{"norm_eps": 1e-05, "qk_norm": false, "init_std_down": 0.0, "lr_mult_up": 1.19, "schedule": "wsd", "steps": 7565}
MLP neurons of a small language model. Each row is named by its layer, matrix (up: input weights; down: output weights) and neuron, and shows model dimensions 128-255. Each number is 128 + 32 x the weight over its row's rms, rounded and kept within 0 to 255. Numbers have three digits each.
Before each neuron's rows is what it responds to, as a language model described it from the Wikipedia text at the highest values.

Responds to: Pre-verb auxiliaries and to
L10.up1017:154142129105128135127146177109113127171156134156102131146196165094121142131096172168136132111144141148089124143096111078115092143121149088116109167129113134122110164095169185114221093060120124142109216119125154141199121129140070142147181091127182162123173179046090091098161111115101089138132109125161181137081140149111187166134145113096163054108143138097077112116150123152093185106112
L10.down1017:103106153164042095126134134141067112077098155110098169115160155100152165140156143137097153131093153056144141138116104114178150131145135140151171158140105169102120126108170167138130162141137068125151141104125138134104157119119111186136165179122063111110125057143158154109104145109126160123113079087181111166136101102135118058144132160105131194100099108024111154136131169148136095142120

Responds to: Clause-ending nouns in commentary
L9.up1024:121147135126097176101145127088182134157111148139132160163149110101135143104157154103152117167098089118134154117121155153089102130102137136066127126170112131140153106151146134118141138059101135077088105140110123073095141140151081183121138161140169102124154177150138073143092148152108089120181161134174126107149139146057051191107188120077111140133116116155118155103164076194081174098116
L9.down1024:099097113116200113128157174176090157080046126086139124069190097157104046112238111142102178106135164084141098089168175131153179106180095145143151116116137127044168105140096125071109088146082104168115100135109127104123147161085147117108125134152093163073216150127141068114085100196083152138121177150146135124159078152123110144128118096156087162170129072099130082166116157163140134090093

Responds to: Slot before a verb
L7.up923:152113148051154162130138171125156146179137195115143135112109147096059150109120156082147144142150113119127131146120177110113081130052152123151135102146139095110112056064081139142137119128093097127160107109154142151118135109146137125055133106131130063147143108127093151174139125152204143161123162166185131106153141165093129156185133133078204101149113096161113120105168122131103112151060
L7.down923:089166111121053149157142255093132117166120163136102185091135171167068134133111195097147144209150137123128119173125128102133067091069132110132090111184108066149116148112123085128077182115130078102185089102169171151115090104143134158131185140136082079123146128120103106087137108184104105111164110170151115068172161092182106186139131157161122120107116161154143118145141170112153091147072

Responds to: Possessive markers
L7.up90:122129175103044125130152058133162133181116122161140148172191137079146144110101125128111115140130157117189164180088137122138138140105127110121082138155150111120049140134047117137104158083124110141182106160127140113176160159115058086103140065144081119167184113131152169106111149174148128116132113078147134127172140104065120101082098100124170123128107071097134059109152143169095113155081
L7.down90:139108167120127160056108102143145116163041160127097140131139051060165133172192125116102107165118121106154151143126121211160119146143111149132074081084076163108169101152130130165134110115157106128087135152133064098121144142089095119110118166154152124118163131150185154097100107143138127111102114152127082142141120192132124116129099143147155165079148146154112087139151134181129077181100

Responds to: Table cell contents
L9.up125:154134125140126129139115121114147155196158147110122163142130101166098157110133127165111107118119157131141108105199098114105075143110154112141116150163127078129099148111064097153127147111160111154106120149166135142141188155123072073103113149155110106131150161108146126091114153130091121109122108084114078072165107128150114095076103122079131089188075161121123065127128088162132223049156
L9.down125:165133141088123110145111126095108090079154150084186135171111080087082116205121104118187165090148086120097115110107103145153134149097124160075103064073198130116158076154100135139160161129196144080088126125137143088153113143076155110153099112092119134185088143103150096130141151125118161121113154194128106136121126180136189131137098074094122186161153090126154138149095142157074090129089

Responds to: Time-reference phrase words
L10.up346:167179141137067142111090127155157174149114147158118210106164132126131124100120163063103130119117134093162149138106137121139126104221184140110086151115142138127111152115065071146166124128182151141133155118113172108177099131129145178119116123132119095175177105160152197120132133109139166116110146106136119129233140129031160096135124075128162157119103148118095142180159116145155099146101
L10.down346:106127127132071157065134117139082091138083130129114133177131111114108170148140162149132152146080130155120189139132138152140133155162113115102105165152065177125072112061119153089178171169168120097139096106101103136182115184146095119097117153057093194160149128130126133132152213163123103149143117118088146062098068173158163092127130062121148156123112152165132146142119134154136076136117

Responds to: Tokens inside numeric tables
L10.up1285:184130117079142135108140110113104126140127182125077139113160148140142092119114110081109138124114114115153113077128127126107095103126145117134156150111118152095069128123133140141139090166157103074152189130102153127131201189156115105105159136094121153172127147058097110120076091160143118153167109112160159168149182079157109042143150145124125128115125107106126110155149208108124114065117
L10.down1285:173086162150167104130134188095167080100121137083137118085090136130124133094121137111100125090142144131087085148111148141115150165095134148120107140129178098177154121165101165170136195148095126151168111077097180090120141132079138146176122101119158137103121118105157097141108205118117136146146177116082069144151125183167176114180117135195135082115127134076055046143103115117223140121177

Responds to: Pre-head modifiers in entity names
L10.up832:144163121150127107049153170125144106175142191134186137213138153074160205142095095093125113119120074074215131093122118125082104195136114149103111095143123106105082154103025077141061142078105148145162163087134130118098194141118126166047149166156134096142187130131180135195147132172111134090093160137140129103191128081047135106108152138112143134119108136117084065154188128132137059131138
L10.down832:106119099104162131089150164104130095186032091068153129168069106154137138189145065089074128059147188123155158067099139172115124178099185065107136126142065078137156143143118142093111096112104162113101188128093125132140129132066100097080114155106131120128143120148137131099129124106110101116148080116117138150144093143077053151148154150145112124122170099156141113161106135184125159133131

Responds to: Digits in statistical tables
L7.up561:189137135102148130137128103150154149150166165134126125134095168125136161204129142135160141125189147122170201134167088076128131099129123094104087101133149095127130115137079160176114139141150101116154150161095174145121107171109115097131130074128143109145137189082137112100119171097099130144049172105117129089171157055142148097147131000113193149161073142122146102166124093138136134155116
L7.down561:243088135149101132067115177131169096104114119139096074138131185123088128110160095084146090092167083141092122112164090114130165146146122128168094104061151112217139100144083116148129113154129108079133105198157157138090123138116088150133123084066160082129146139140155165148122184116180099124146176140147108174142092125114121045164092140094166167129167105083149073092136122079144143171088

Responds to: Before-number tokens
L9.up1351:143180121135113151202125157038103117131132131158154143091163159177106149082110164168134149116127106196182158052194165098134125102118140168112080094149146134141077155151144107173143151112191131145091165091129177145088163158124167124156162166105132110116104177136026105157115175107116123122123149102132163104123110167142061116151159091129123123073074152122110100078091110061085096087098
L9.down1351:137139195145114077101064130083085126150055163051188151145103070121152184054108141152065125184076157105116077117173135179097113151121147062133149123070131162114167105159105085154112134151092078142104147118105067096161139092129145085140139147142109161127138131204173159092128124169154173113164145136151119171170143097146180159122102110120129089096138139124134087121127158111077164138214

Responds to: Slot before abstract nouns
L10.up506:121120057098116106151164085117151163126092089127073156089133101092100111118111125115148139133116121155098143166145138128122091161187194100116134074122103117121087185056108104104099160128133133141118104144138135087170113156102141142106183124141124106098186164118092117152133115095076135172130127107162101147157102101114149174116120118143166136120097137116127088108134165180082154124060
L10.down506:099105123141158158134143094082145172156000134090146109084106115126169074152154106123108127151100177144156096122124112159100122141175149152135067168108070136101138106169168147138117122147141105132135099178091108077075086102123100129068183136105116142122130141148089104101188107123120114104158108193081114157128091151137130165107071121131185120128128108133103122134104117124080125146104

Responds to: Negation and degree modifiers
L9.up922:163143091046178129140103077103120152138122150177149171082118108168118132086138140169147102080134111156110143142081156111115122126162159166048103161121085156093130082111118202123121056158087111132152101141153133135074135158181124153084164112157118105078128143046093103169092118084131136159095117103147157172136086102121115124135123118086135108109110116117071128105134172116103166137039
L9.down922:080164110188070150153109124108110079181087127111077098042095098131128128139107106107126139159156136153097093115148171147152151138170151128147122171163102103132116142184096107187083098121115100170108106207143071054098145082175084095125139102137116120121080070172152145138128134115139136103126067094109099086111118116126189165129117174172112138105116123182140135145104111107140124129152

Responds to: Second word of names
L10.up1163:086156118106094122153158166167144091114173107162105127166160169137126131090075119075152116131118130142185142128106105076090134048122171090101104109060126104134114154127140137109229082125150122124131185107164158115158133143128142139054161152094144094148181152080146165173149104170097151158071153096169180150137147077158098080096213127132146150105078066130144113126114091136101073139094
L10.down1163:140126094106189081103095162180103143124202104179149124143116196148137135155079130155120084135096144081087051115128111070084144099146085106142119192153100164187161094103177120118143116174111150096097105091124208162144128209117098120120105140082132093116131175130123067135168108153158107107093146131119100144106091146164094166089051089089173139157127143156126080072091113204124096189125

Responds to: Descriptive "as" function word
L10.up1495:127101147133116137110130097167183125189161134160117145136178151142166179171120127109083128171103181105107120129142161107106128133097116065171162171152118137066172100121151117169116040098066086136205093100105141088114164133127171134143153148147137128145106131067159083145136144118113151167115192143160111148160145111116085164100184101124190139124090103123149082070084080119168150138068
L10.down1495:156122091085216151131120076068159125118151108115106152090136082122112089076092151105125163019129085078191165141161088172103145113099114161095127161145113142144091121144117157096098156120093104108091149158158107111102109189140191150099057120115120089113141170137158129115099152105121144079143133122099140088156100132103128091161128100117081088201132120121071188142126113130173089142147

Responds to: Indefinite article "a"
L7.up1258:124106059111093167142127128114161094153139102172142157168155098123164182185114104106102123152132133180180095107140103107098101137106141120107115112170074136169117106114068103122136110094139084133150173077134129110111166119164121145071105115186103163169128139116074097194148174131117099160174137179115142120132157129140169145137135137141108137150041136113108083102093142104101118139108
L7.down1258:111074079160076134121144140156124115162019097171164154173119135135197172151131111131105124152141131149161095104124099152126101112085095103093151095090069151167086111092122129121144132113170054148114125094119114093161141111192139145106120090204114164116147096143107083178132147134082134153180141116079103127164141190153130151129118144150115122106100146140146080128114130174063143125138

Responds to: Sports table delimiters
L9.up460:115118126146112125105091134090116127148202144139126149098169176117160146134117136091136068133095100162179111129111118099091151096108096101098174171168109136124145160165140081138170188083152166142172129101147193111177138111075102099140118132170179128106142120074090123146138068138095107112157104125179136104110140083152096142127178167114153100129152137103098175140164148120121139099120
L9.down460:110118118085125136117159140114128112135115118091167124147131098126141079120116157125133149132156137155080156129133109120113150203100175138153098162149109084170123172126123155041157051188116142127133086150167126125090120127160069099078092097071122108159084137124151118057089113131157166142102154112110181123064097192147144087110103069125179144120098051120120128129149106113255127104094

Responds to: Subword fragments and commas
L9.up1318:145070110133153125134099109157110104103111145103143156123148135140109169120125162116106087186120165173081159149141143131062141177179203131156124163109062121109114087107149113117136130118133159183122106118156147129150172151103103114103136109091014162132141160096080145142120119083180122085094089179091147186141118127099172093124093158142154072160092120112128154101162070120145099096072
L9.down1318:134149154098087125099103187162159141106088142061078144130137088034176084147205141158105157169125184137119118156124104216169071095128176126115140126126145069127146114143144065155130133110171184093088125133173025131154087147152123109049095109150135108114105167150183112110142107104068211106148147043173149130147115127129151162129146124124088153105106138149165124128091094124106133111079

Responds to: Word-initial subword fragments
L9.up775:106147104143101111080118154135107106143153133126088164127127166186098163107094129103154137145156187175140141055161132113125120117160137101146098132146139066139084169116127091097133081148101157192083155102107159094084138090113222126071164142155135133122163085093120144187183119140165148160085060110119225132110117134139077093178132148123129109087170153072139114093165085173062099078094
L9.down775:139101120037117082104047151125143108143178092107149124105119134143109139141046099162079088186137144141099087135136092107074156091133151168093144170072073149135115106079138165149152101105143127115116164121125166163121118177122118108116130137172139175124115120077104069098127067091174159182151101090126108167165142146149127089144107042080140119141158128143088112144113147170100135154160

Responds to: Mid-word continuation pieces
L7.up116:083180077128111116099097155154095156120181129140111103081116120149135174162094097092099121133092164129122150090161109112111109139126180084090182162133134140164126169128103145116139105158122124112134169131114150159081113108094045153160169117141155129131161136071094129155121098173132137129080143099078195135182092120114094121114095189125118131150078153145092118149131144158039149108055
L7.down116:168099090101122098119124183147111129145070117053151224081203111093155116159144150119133165110104141120121182109121089155108114159108123093142124084131101091125144114162130147137089070136146095164100052071107114102159090165124105147122154140164115083118119087162106119125131148119104122175099125134143141163165122105197165101126179115097157114191204105122095161104180113161110143116171

Responds to: Anaphoric phrase-closing nouns
L7.up226:120187123118133124154138136121181066149095134152132104131099174131119070098100108122158115131100104118176160078163156115127089121171096160183156094161152132141114208096133084082147107063087114121143119110169165119106143091140120129156152135166131146099124122154146104128137098194094154140186125114172159114112173141135125112142087162162152118140093128187122113122130129116089143142085
L7.down226:117119093159097143155191122136114072165084086149170107103174078135168091100158144136125123156137150131197165144139131196146160140096140064091145120162126127138132148154111076073117171160133122145142134148119090119144160126168082097130099156096109170121169149071179144141098162161114120084177124176139133126049156064144075123091113149218121105135145120092115103111150103199087136098082

Responds to: Start of place phrase
L9.up407:096086116097150140125121182117096177198159103154157117144174146052172174166141135079139110135108159143079114068141110102157097080135158075092057147112169151085096119105045140113123156166169130154105113167125154150093116118081096095129105118148116131164187135031132135148184145125157102108145060136180133120164098123151148116179072103150168099144091151099122084091116115129108197052123
L9.down407:187136177182105062118121061180117081094098137170113114122124142103203109118185130091109133142139168134133112110106123153127091123068108247153169092079092134133098180125127131133123177114128136162132137090117159176150128154113100161171173119134101150110120129126111127092117166120155159158109160127089097130186185091133136150128147065133112103118118031190136104087138103136171148103155

Responds to: Name endings, time-phrase determiners
L9.up1337:137124150148091116106162105102161113121111164135143107174122107077158171129119138054171116086079146122149097149135185139127068166168123152059132155109106102098125146077099079153110171119120137093172112164110101114145117140208113155109176151129138053140151088127150124072136177151189177077132121196134154191215088079097143085169138095134154147052080091133123166061166140142174161159139
L9.down1337:083093121080104100116130115125102130089133189114122134121130107115112146136117111130105126170122067122135175102126121141152128143105130100115180055108043136117154175129153144127189122149135103185013116119118121163114139149114055103109086089140122193113103181100112128146173092115084064148101154093063117111109140127198061166083080140090129153212132177135114111128124102115148087145145

Responds to: Stats-table cell separators
L10.up569:146151134122094125097144143153080125145121096146109144135146126063149150117119094049120185162163116130117191117097121123144110138071058145167154125123098154111098183142089239134122172198139156126105116115140139065171116137175144189076147167056147116153154129103087082161126087078159105136138140211129137094108179130137079110160127149115133131166157059067075151133093175132145111092157
L10.down569:098107145113163117096122207116212134135132121100122039132049107186127116128120146146143124148110193101137096140163103143146148138127164138160103112129196080151129137098141134207079122110122142146144132104141134188125099130078052158144107102161119129085132180136160127147122168142083116107068144136063109104142113114129162111095112111156125109171122175124111055162062122160124172134105